config = dict(
    num_hidden_layers=13,
    hidden_size=192,
    num_attention_heads=2,
    num_key_value_heads=2,
    head_dim=96,
    intermediate_size=384,
    vocab_size=2408,
    hidden_act='swiglu',
    norm='rmsnorm',
    norm_place='pre',
    norm_eps=1e-05,
    positions='rope',
    rope_theta=10000.0,
    rope_fraction=0.75,
    qk_norm=False,
    attn_scale=0.102,
    bias='none',
    tie_word_embeddings=False,
    parallel_block=False,
    init='normal',
    init_std_qkv=0.0449,
    init_std_o=0.0088,
    init_std_up=0.0449,
    init_std_down=0.00622,
    optimizer='muon_variant',
    learning_rate=0.0101,
    lr_mult_o=3.0,
    beta1=0.95,
    lr_head=0.00984,
    max_grad_norm=1.0,
    warmup_steps=200,
    schedule='wsd',
    decay_fraction=1.0,
    decay_shape='square',
    final_lr_fraction=0.0,
    batch_tokens=32768,
    max_seq_len=128,
    doc_mask=True,
    train_tokens=218400000,
    max_steps=6666,
    dataset='wikipedia_en',
)
MLP neurons of a small language model. Each row is named by its layer, matrix (gate and up: input weights; down: output weights) and neuron, and shows model dimensions 0-191. Each number is 128 + 24 x the weight over its row's rms, rounded and kept within 0 to 255. Numbers have three digits each. A neuron's up and down rows have the sign that makes its largest values positive.
After each neuron's rows, "fires on" lists the tokens most often at its 100 highest values on Wikipedia text that the model never trained on; "fires after" lists the tokens most often just before its 100 highest values on Wikipedia text that the model never trained on. A number after a token or word is its count.

L8.gate160:104133149102084112128119166085127103117106109113194147158120133162140116110128134136104121116121153118090123147095114113127113146131106115112130110153161104138117136107152164100177162106094099156166162142157099169102116136113106176132132109121174113109143174134091127139079148158161096114145167153110115104122081136089156089111133154125159108106114093147127137174120114176131096168139130130128140109152150110147111151191173125110118121091122145159130096157134111149126138115127154107152129157135101141120104121118120117115119114139102093099168127114180160135115131155119137133
L8.up160:122156131123129092147132114164114129116126153107112155145071122140139087154116108098126079143100140114142159089127145142099164115130106125134137108093197143106176151176125116166159123160159141128147123093135118134116073108115125140128146138137168118141139144135130169160096189125166132124119163125098089121112103116111127114129119144136114131138104137128131159181122151091090121126140125093123144114177094130141140163123110166125106109132153105111134166101166114170154142140141113094151110099128080077118147133115116122117123145176085150154106127160153139125109118119147077123
L8.down160:134161182130160148120180137151127102143130113183161133154158113113140109134138117152117133126134138093139106150170118140081157139113097101126162107139103127112084132162112112105145147150102172121116106104121127182145112116107131110118072158145129095135155116073121106129134151103075126142112159145149123128100121146096136121132130143137122125145105127151170122133156165092177119122106086140124132145116100108122125168138175173111131105120154116141101107070175129102152109121099153121154090098102138135135159125141098170107144122147143115151149139159164167155112115119136108088
fires on: "==" 37, "et" 13, "== " 8, "\n\n" 7, "===" 4
fires after: "\n\n" 44, "in" 10, "n" 5, "s" 4

L2.gate371:118096112138098147121112096105089106149174149126107120126112153136160105151165115140121145132159115171084098119112107129080144116137107130148129145127136088118158143105169111119156123138179160099118162147141152138135128152117128104117133135120121092132124116163142147137109122145144119148129128133136148069096111123083131155096117096126120101110124123183118134159092131113067169117169168166119089127125174164149120128157115124146099106150156133113097125168121105133113070121129097125161138114144156144125116124097184147105105110141094143085121163159140113091118148128159172104
L2.up371:109108090171116153091086111102082097100157108143144150107113111146102111096118135153141143120108150168141076132126119111106125150110104131130115156146110111099155146101136126130133146118119136112114100128114119130075118166124160175144158108083156113125179129122134160137157135151148118167128132149155179104130104078137135176142113103132133110116124094140165132150150129123119157116112176179148099110104142147131109080126132138138134108119116153191092160120105112147153129130099107115109128136131124166111114108104178123148080091139152135095128170086139114153142119136172141096
L2.down371:116158165132122113158143096164122171087097166171154139081132134125100054096106121124135120132096109131131099141143155085139158090148123154114105130146146098126164143141112099136167136128108131117171099119139152114153137130094153135158115127083135110155180130118106151102139130123132132114142133107139124147120105165131099076105169137094113115162113126121140122112125101113115134154096161138150172145142135176118115132125156139130118111102162123142110144129097098141151121120193134147121092132135090131128058153152136158142094126112104109176125137140101166135159121103114172127
fires on: "= " 35, ": " 20, "- " 8, "ri" 7, "ou" 6
fires after: "\n\n" 37, "site" 10, "\n" 7, "K" 7, "H" 6, "us" 5

L6.gate151:137122115132168129135171107096095163121105121121134131090154079166156112115072143093033133117137111060132120122180178121137145138137137139093107150113123162106161128144114144111108085140136149137126111113114128139092121153155136122135145082095129157121110130111169119100125110138191135133124111177170137109142134137115129111161181147130119166150093119120145096124119123082152119130174132116081141127144118145132116120169133117151137121126080109145117151155129128147126113145115137095167112124141105136102117136142152126154123138102122158090127111110124143136114147112145149076
L6.up151:150183146090149144124107108135150127116096118157151142140155136137131122075086175100150144116114131118104108116185141140122111123124145138171090123112102137158122074145122155106133125154142138129134110122088080130142098113112121128132130166089146140129156105103140141086101122139110155149144140132117142124103120170126168104157110125146149118155101075136148182128146172108138140138115094123137135137157113111146162145120098146112148170168107140125063116156152147132078167136126166135180138160121118150163119137152138127174163140119107103106146087107111154172113146142104117122
L6.down151:109126110189126125125141128129112161204087173125144136135127110153158106098082148131152130138135159111122119128137143153119119138101086093091143150096143067126139096123092089121127116136151138114085140120109110148099153138111125137132109116151126132160152095137161154117118110117174117146161125103120116109115168125112122103121110121151093134104095168129122125119132184085086136150114112157131122184137068117137151168149074145093121158149156104081083127129171099142113117143158120128122128137153153121114148115102143104137179131108141142107094108129142137144100098133118140124
fires on: "a " 76, "inter" 13
fires after: "as " 23, "was " 21, ", " 7, "is " 6, "became " 5, "As " 4

L5.gate202:161139094141135137145174103126136143143102165144136098143095104139151155085102141157118132061131137172138143105129146121137146087158125120116170101088079148127109114101063125141119132159110103111153174119105123135133116095114160138090128132145081131139124152094112102131155150112111104181107128102110111079120153137119112135111124111116119152126132099167161144159165109112095119149110109142126129127113119129151118142162178097139069128115131110117141134163196107096111120087146150118150153126151109167108129117122139154148151119105111135115140171122149133139116129158188131126
L5.up202:134102170132146113176102173120134109155142139154168121139113132126137064152129097165160122084173125135154111134135185101142162077142146108128157139118126130125139127147092079145135094149134131144133072109110142110126090144143112133102147148156086093136084148133148133144062142144134116146137139091101153133109142131146074132173139135147142103102112133131165144120134105113175097108102119159157137131116134119159110123113148120144112108137093136110153166120151143127157100103146123144126129139124098091134131151122083145100130109137077153129118132129098095126118147160196139118
L5.down202:156119107126144159147116106109139120115129118122154075138117151144098001095119149132157139152156134119141128126151146121150136086144129137139139117135129086123119134074150124135124118124137145112138114112092134144088121125093127090102135112155116148106129113121118122102133168151110138096128109123118166158134092146122152136095121104108125132132105135176095138156138148095083121109117140155125150147103126112124140107147118102187111115097130156051132094144149137136150109115082126131142107113111162124150112102153141100184152121125121171090135138146128102104166094166144113109
fires on: "== " 35, "==" 16, "al " 9, "High " 7, "\n\n" 5
fires after: "\n\n" 51, "ion" 5, "io " 5

L9.gate98:118130177125162154131151133086151150130147168132141097101122171133124139190099135155120122090112158124141114116107151141112120100161125112160142098089167131083173116089119111113150127162130147115151154137156084100121118128139112147106131132124150119113106160110134097155133179117132134098115112092165140150126171153092149120115140132143121108099108097114126104143110140099092125115120097118156107154115144098153095132171132168144180120085087148117106130098151082123101111120168169106152132159128133138115102123121079143146165141121144104135167067132133112134149154131121094114
L9.up98:181134164066149099103136131118156168171141124086125126110163152144153157085097142097175114086095166126110123169118132123155144132122164113132154121098095091133152149130081116085145102157129116155114120123148108130100138137125148124111140129136137087130127148126108142117112157121141154112107128161141138135126071154144162107113102150140113170126136111067154130143147136086124170117149132139118083140123125145111115130142148138126165089113101185111148142138122135112147124145108193146126136133111120105143163141133097106111104096126151135131105123190163117143146116135128117073
L9.down98:096122141123158127128101139122109117142124119130114111114149136096157154134176138108174152144127125206120147129143114120120147142128085134161163131147169142119134110098159137116144136077157090172113125153166107148103103110131149093129132114147089127174177138128150115139087108091149127161127165123098113152147129104120108112130160120096162111139116118132144131132094153055101121108168131134152180149127160114062127139135120143138128122123124134115120099113128129119136125146112097157155141131121121129154063115117146128172137108107122184162134150128083090148152121179143122150
fires on: "==" 46, "== " 24, "m" 12, "=== " 7, "===" 6
fires after: "\n\n" 81

L8.gate179:143114089121141206133076099109119115114119076109145131120152159107117101128080101123113138114127101160159115140146134104100108122118142125096117127142137136125136127151149128125136126125139132085117120131127127140113136113117098093146130160153115123132170097127140157151123148119140099156149141181132138121157111105163158113156138183165135114153093125164139159100150149147171151142173138110144154123162085144143112104103129149125147103123131170155150107153145158136085117129131067140107131170130119103178108117105146119124063085083108123131106138092113141108111161113144133073
L8.up179:109161094135110134151121099159106149135165142114130092116125130087118116083070098100136125116103127128104105158130107121129130061133122106060160124109121137148133169093149108085141098179092149095162126115123121143123071136172114150149147124110128147086135108128111124155154118130127135132114139127133120089164108121132176132110106195134134126157102141140165134113120145126142091126138172130147123168122095135129140143127144140159107094149101155116103102124117130144106157118157114098125131178113112131144075101146174134129097113118135115155142159133161160140157161100152161120
L8.down179:110138132100172109148122152112101119119084094109135122082111147104147121080101116137116151143122102079137149141158090082093146111116114134116164118123129117150154104124116128112109069109124175152120125179140114141090098098139128120128094154104112126124159121131158100119147134111159124121172119120150120142137103139155177166103103150146122119135140185156123092124095128133141143140108193129124134177127140104156108113150120093148090110152132135141158089146132104134110123139140134182095120134158116126162126121163103149131088100091147129204141142127110126150103117102150099115
fires on: "the " 59, "s " 16, "their " 8, "his " 6, "its " 6
fires after: "is " 16, "was " 15, "'" 15, "of " 10, "became " 6, "ed " 5

L5.gate252:115131115108107125148141119134133116131120118161154107116094147132139132081139146129107127137123136064055132167148129123138132101200148122127088127094111128047150138113117090136117125114111104106127120082110140117103130153158116128144175136137156105119144128131127154148131141133133158154111108179128159122090121115109138106127149122103095122127158088125148105146121163102116142144109150144119104113091110119136144119106080112112074129127084159156080171108154146121084114079110148079163174124131155128115108143109122124133130121098097100100124135142158103185125157126128131128
L5.up252:136149116105133159101112115153124101155084104130126115145150127119107068114118117052096106149176109120112126150140121117121109133152161137132149133119121161138147144146186127152134123135132146138093150121087131176158119152174081127113130092150158143153129122154115127133123160139122107094135144131093111091137167131098153100094149100107122133152118105106126133124169182113169093166166171110112138136194143164128089172088139118117091109118137130110128092116130088159123144132113149110129148089132152128117132115122158125159159121112116117167126174116102152134114148130164125116
L5.down252:105141073137130129107155138135108134151094137129104128121095108107141151137155139110163159093124116073160128146131169120151162112122162106106143149124157112145151109157110087098127096126107147160132159146148137086135156134175129137124147161133125149113137080120152105103127113122141134136111154185165136117123135129101138147127127162131118148193146141153126111105147145158142119179106104153112113166105096166181112127150103159062157137124115129152087137098142143157115126123137135119128142169096147088099119134134135107196181147129135111146126144075107132116097134109131141132
fires on: "a " 80, "A " 20
fires after: ", " 15, "and " 12, ". " 11, "\n\n" 6, "with " 4, "became " 4

L5.gate302:090108064144123163125114093153155159129131132085141120147138151101130161119123116132089156105116115160092095116167137096078117132145140115102164106110110119082118142155057134148127116150152093135137128172112133128085097110127108077131121121126119099109119126086146113104106125123166105113134099154140124139154152161088127117130127130185120124156135088173106107120142146148117112122089150149123153110166128137139151135140127108102098125177080147141156127175143129115130113059142159103093136148110117133119128106161148121104115145086161085130113129117120102151132154141151138126
L5.up302:101115119106116126087100129139137120114131093158153094161164163141098132128131143132131133175146099146103091106164136138116132134123095114111142157162165137136159122192134145129127123126133142161169146105150131149135115152130117182109140118106136102124131107137092114118176107090175127099114155110127142113138165097136125110109136103144123094123136144144124111111109138179151165091140117135135150164186112091118121148105144113133100087123091165098125143146139170108117143076157114121083138119131112154131080094136120115116097160125176155146113078136128088106151097118132177092
L5.down302:158151132125128095112154116122123155149184160132147139137112160091143099107138141139125145143103106132083127158157074194114125155102137103144106132144130123128162150134134103131132139163145077135079111174099138153131144080085138111165105116123108139151091085133119105139120158124063125115119153153150108117150123131079123136083134140104101159139125109135098118144140148097106122129146168164150126099103091107133129142152140104141156113118100111091124157161106140098124111082134163107130129127150139133128158127137131086126115111163191119152152118130119141145084088093133159133
fires on: "qu" 23, "+" 12, "Rel" 8, "See " 7
fires after: "S" 24, "| " 14, "- " 13, "s" 10, "==" 8

L6.gate270:066134079100165110119129144089143104138119137106105127115162135152127163104083149151106087132108157105111148145176131162125124152176114127132094129158124105157152107141098117099118139164124142145126140129093094133160129083129144149116104136171062099128099109165119143149136132117151110085147130153129171133189107153075124150127127133117149130154118082115139084132122157140093138146166088128068114139152128135129129141131112155133099132154093132095142096115126123158125154114102116143169134149140072134105132123110108118130122112147122127085132115128142165146166120110159124154
L6.up270:165119111130177136090119160118120134078159143123110135114113133122126130090130166152113090165105138116123137121119131162136140132147122155152074139136110133154148114132119091137082157178124121109159112139155126163131122124143102120153111107149087120157156128118124151129120156129128114129169171128135167147110146120104099184100107115093084189165128096145108100138138144121111171140167084139132146143106181156110101161119134130131124137159109129112151118129157127135121100129106130130142130100162102139151161122157154126129113116163109077115096149154141109155097182093117189167
L6.down270:205122163140121110133100163153096125100120134089145123150094139125089124095125122170092097136113110136106139126165125165138118143134126149140103139145146126134113128114104115116112129174170116145126139167104079138124143124115151109153098143163126090156098138117104153137160156127107128127148091090136118124142113152113115135116123121141111114140160123135078134164115147117121108117077125120096130151147149152126100158143121160144188127135125105139125134134135145150060102152044101143107121092132092110130108121106144106161145137137126192111101124167149094170096137114131148164
fires on: "il" 23, "or" 16, "our" 11, "ail" 9, "ard" 6, "ad" 6
fires after: "ra" 21, "re" 11, "R" 9, "ot" 8, "ons" 6, "aw" 6

L5.gate31:099091094111147139134082107125098124105115161121103142144094160140191149125128154130131128155114125093077156129152169125124132113138131139114149107107139120167181153080107126131122124140132107139134138099125133116132114155097123125119100146091167097133164135142139156145140117085143118134143145132097161100124118125087130136127148172161103123111090085137152152112142154119091139113130125102139105088088099143151131140066130161106180126098123133077115141148128083161150136157149161130145126140098155116115134145121155131122083104177120107086104091103117153105120100150160160091
L5.up31:120101091128110127153110115130139147092111159125142120119157084155167097119133163106093152153154159152124069135106140145151094127139138069145133128109138134110155150096140142114131168154117135151079154110133112141116077134144155116093089140102116104143102151125147134107117114129113134130143117143097140142134133144102092172099115108137145113102170112144116152162084168146124184151153180143131076165093081147148113124118137118145162126075150146127081122134119091153111120109111133125118095129121138125098094111142150153119121098146098113132126130148122104102186158107149094097
L5.down31:124119141133108139171153127122154140116140171155144099095156126161114031101096170123117129129090143158082112155170122085139121122161114154104128101130141081103140065111158119088160137176125113135144130081140099147121096135102133114108126122157131100149128156122122133120152146177107132110159130143116142111129131123138133110106169131083145144122116114147164090160106125104131158113089162151144129137102114176116115111117144114131107095145088149140137118104130145142166128144185140146116118144118148145094118087151135114159120115136095099163101101125142153089119124117108121134
fires on: "= " 65, "- " 28, ": " 4
fires after: "\n\n" 68, "\n" 26